Part of a small language model's weights.
Training: a variant of Muon for these matrices, 623M tokens, 4754 steps.
MLP neurons of a small language model. Each row is named by its layer, matrix (down: output weights) and neuron, and shows model dimensions 112-303. Each number is 128 + 32 x the weight over its row's rms, rounded and kept within 0 to 255. Numbers have three digits each.
Before each neuron's rows, "raises" lists the tokens whose logits its output raises most directly, leaving later layers aside.

raises: "ial", "rying", "al", "alion", "let"
L7.down536:132118130108165101119099104140116078170115090179130104093120134101123068093116183115112176144103150126172170147122124120135170144099108154149217106104175176173129169145146120104177163135130164115132179156089163134089117138142122128215093125089084154129168019098181158124056092208172111131094137150107147085123176126115178136097105116170075180139182112084091097147181175142097180071186126102116156126074170140157167108121113130158142106132143188160168146148080148094179163153098104128161141097133117133144136150113157081063096082106058126087150047107128082214140161171081132169

raises: "q", "enth", "qu", "gr", "em"
L12.down1291:120192129095125102171164114170118129085159130101104075127137182146103054103092022092144090195138090097109069086109124114159163095081131167080146137136108115175155170109109147142148165149084130146107156143136082116100124156164146176109149121143159202109113135114173198116130088148080112159088167128132093130169101164165124179177106140138152186116124114084136121115106152129165192166100142131163104145159112188143141194114125128190131098108121080134144039153121136075137123121108143153100069064108140070119100140108125189164116087112144122076186113132139120076096105087128079174

raises: "erry", "eh", "et", "ements", "ey"
L5.down489:120155139140081083129132104074156113197176139113102080161074142198128170129167162087135128168069114162092050073155114124096147126160122152128087147072093113110122111144072185135088137136103075064154142106141150127131148107170170147104082147163120111153077086128094118129057123165111153129191112162193151098096146143195130131111134068115074069144122111065125137145150142117150054095075127198180097137131077146129175106119169129137102134131098180155112128112170121172156136123170103172160126168130122151056113131132147135108141176119106091152149176157089169094115149086110166175

raises: "|", "ert", "ael", "ner", "por"
L12.down1418:124132048145095163091118106125121160107107125153124085190114159121108158072122135135155173133126122108121111122120099089097211191144156108104147122192165080133115120141131160070119189166125099085103151121158103102133152149174109066177117157173117168148140114132163137171109108102116147168170083092143152167155155080140085130101190178179132159105174149122150153148156095179089122135145167111127144104131050151120106169090172122133065135091114094115163100117131140113137120131120064185185160141116070137148160151185047132114096185118168153169141070117174077139141107111162087134

raises: "rd", "te", "enth", "th", "ti"
L12.down1440:157155141156106145122130101153072177142142078198138147107115126117147128151163156132091129125184162171119097100154140119073124094144127110096097174121162174091120204110114126087121150115165126118109132160206173115123151140137160186159125155094094154120103100126130148139136127142149113135148122136152154093131136117102155177123138143118184110142132045113136119155185105121093130122123077130130100203131195132177122139148091045170111074142127107124098116158111080120101174140151098145091099114145144169170153107159082131113155112141160122144168147116138120074074139137118159143

raises: "ced", "ces", "ce", "ged", "c"
L11.down597:097082087119119151209050152118100111096106146078133129183135135154191141118203149090138136125139125073144099151137116111109100166135084174083106154140086150093070113117157120128187161162093094157166106151133168144096153145156184122154130034131111110187110113119118135067120138195114121123156099095098103136122120092157113112120105165134077105076124117135129086101141105084127121112116135140114160209091114145051126186080123099159102111123148154149169133181115173121068103131102055118099143135123109131107145122144135157104075128074121141140112152151149074110149103134185120076

raises: "ly", "ake", "wick", "rial", "arily"
L12.down841:122142158126138101122153146106111150120135130143130165095102107087141167125175119121105096157163138122114160034113099106089090143146165184199056151140144165110145123135052138084105141139143125125128112138133121098133115068167129130103109091190113110061081084171104157090179111208104127129085118134158182131143092135145154123122093087172184137167112161141164157174134112140147144130171205155154170207089154105114113144186141129082108121141097128160082091132159174186173152153131080099122121085154127140156104187150137092139135078120130145166175132143102156102113106103100137110

raises: "olog", "ological", "ony", "og", "ore"
L12.down1172:174173169151142144158173087119073126141171168135131108187117141108122111152134111075136110143121113134127126170124224078131187157142151127095097063124107148069076107082098056151122129135164149142149120147174142123156133163093120135112146105203156096093148145103144125205125144107135150148096131072161179117158066090117183157108135136109152074155126123080098119147104111178121129092150171109104131124154149131124186125084145076123118157193118105116131121130110138165106087124146115123137108139159084112147133061130129199161154174129132077107071102082114164142103100110091170101

raises: "ight", "ach", "own", "arl", "ss"
L12.down1499:196089094133156100089125113122111161162100103132103176159125143096188065175083084085111107083133111170138144170152081106172092143103121074125118093081212120159186117122116168124153095104104095092120125124143175103104127182105122091129097142133127115158144173145075114106080096099157164120122114159153139130176173169142143133112140064170113141166147134185160060068108111131094134100151105091140064141069168122110087133097153109051087138081153156101141163099157159125185118129100096143070109108088115153128129091128149202116141104066121077178111152110119089125086102144148085067

raises: "se", "ense", "ele", "ire", "ired"
L11.down737:110100106122137128152109140123124119168168193136144123167089149154143132113228177116132114118134126132127119056116116169121117100145121083138143148131110090192083091062136122141102174139123105170182135106126166162141137123102074096201111102176148144122097150166141100104142084108161135125107023100098124135116105084168145126135094147143124135096068150178110132107139132178167142115098116145126093119157119137123168114147103137120189103145141116145083131140167106093177169174150035136115156119101167133169113156109062192140107155142130122146134025061141151123176146109103130144

raises: "ig", "ruct", "ag", "iga", "ependence"
L12.down1197:171096129166144218100114135129128077161163112108099106131064129168145076146142148127099131088123102126101126133118143112148091135093153159114153063026093138125092158147158114101135126133105144133133097102144160153139149122124131147108109101152136164125116141150138174106096141155116098124117147077122153122158172084100137138084171133172124069156170109135131114139102039123138087087137141124133100142126127130141099129087100128106146173117137082125128119090135163167158104167166151156139126124177071098076140165093131188092153134134133166132101130095130087154110155145157136088

raises: " world", " history", " country", "omen", " soc"
L11.down1413:114117110117145144191115194152180104135065092098181136112152122173124149108131129106079162160109121155095105120121168167183137119099173140128100167162123157179127131144081076144101126111080117115089144176062073125123108111112107071103126134103117088134112075076152144124121142097131152125179102166131191203104162101135114194168158114180135158072128086137139145153114197128160133154114120124045099104106157103114144152120095128150137106139169143143104151091097124080150128061125109174129114136149106114162086119128156102114112140144139127143097132106136141135109151098123129092

raises: "che", "ty", "nam", "ness", "ory"
L11.down634:133082077125219185089137131125146118091107195091105155118153138072132124121136187128142133175139144154173187136159128105112161106168159108187156098105082108154135107234190144056115095114059164148115122140106132149155152153144091197148096134163142136148092128163158153177124098088092126112119111112089146119110127105138122167140132138120103132159132173181172175156137138107151117087143154061158061149165117140125070213137146123131128176133103091104127091099131114118105114155157140093161125103094110121111105116093164125076147090137115184109125111148094130171102100097177139131

raises: "and", "ander", "ine", "ands", "anding"
L12.down136:136093106143165104100117154068105115153149166100118087168171104150079145152171045060074076139037086131165121100163125164135157127119121053113125150111154089096176126177095111117144069115104132137097133073101165171137110126113159108109098123159115128134175098149117142130132138136090148183101111172096185122139122164114151108108105094157119130109193082159089123184167105131126143089120166116087110114100135131138050128105116102025055119128091072088104124151152150108140164108161070160094138157153169172141143129134046110208202102142153141120081147112158097150185105090134125127

raises: "ks", "ğ", "rupt", "reg", "ho"
L12.down1101:141136173133113091142124124135120132136131170085186116125194112087147087096090123150079153153162123181135059153170143160164189143219179177151102153210141155140090084146086072092161162155174152116128113177122088122120169119110143120129089128053188098106090118105092082088118145111132105072131109129131099157070085120131110063138147132127110112098107053083127144130126090171137160122168158075086147110185095138139109095080117126147139149102103100095063142108172101105171102116110126172161123138149178168117137152189199084124080118167154145152114119143117116116099136088193129125

raises: "ail", "ael", "my", "gy", "ney"
L12.down218:084142100146122148141099118113145128082132110165039115097129161208125074126170121132182086126131098089176091135143150139160160161124083188133164163152104070122144152138128153110156130098136180125132108119138085127089114128098100067150103109115146093142157126201102089131191101074128146102113084120086122127134114154157132144059147094181096115124137150100088135174116181072144138199071166127166120162135129125159118135121175099156182126172140142173067087144099079095161170180091129145097138120090132086098129130134186084146109128132106079137114145101127112103129087155103170161

raises: " Church", " College", " School", " Academy", " University"
L12.down547:083116107084187129136147131099122134066157117106120087123102133165088134168137071107143126141145178179104154133147149118174064165099052142146154059123136186095100167104161095105101092156151113161201146116149150132132103106128065117137091095163173119136128149118125145161231116165136159087124144063123074131127162130093127098180094087145178199132110115169143144121123134108092164137068120134075142135137177209118081139124137168103187071158129155155117119077068164133107169098157064095143096112108064096138098139090106065100113150123140158123124097156139110151136162132129123134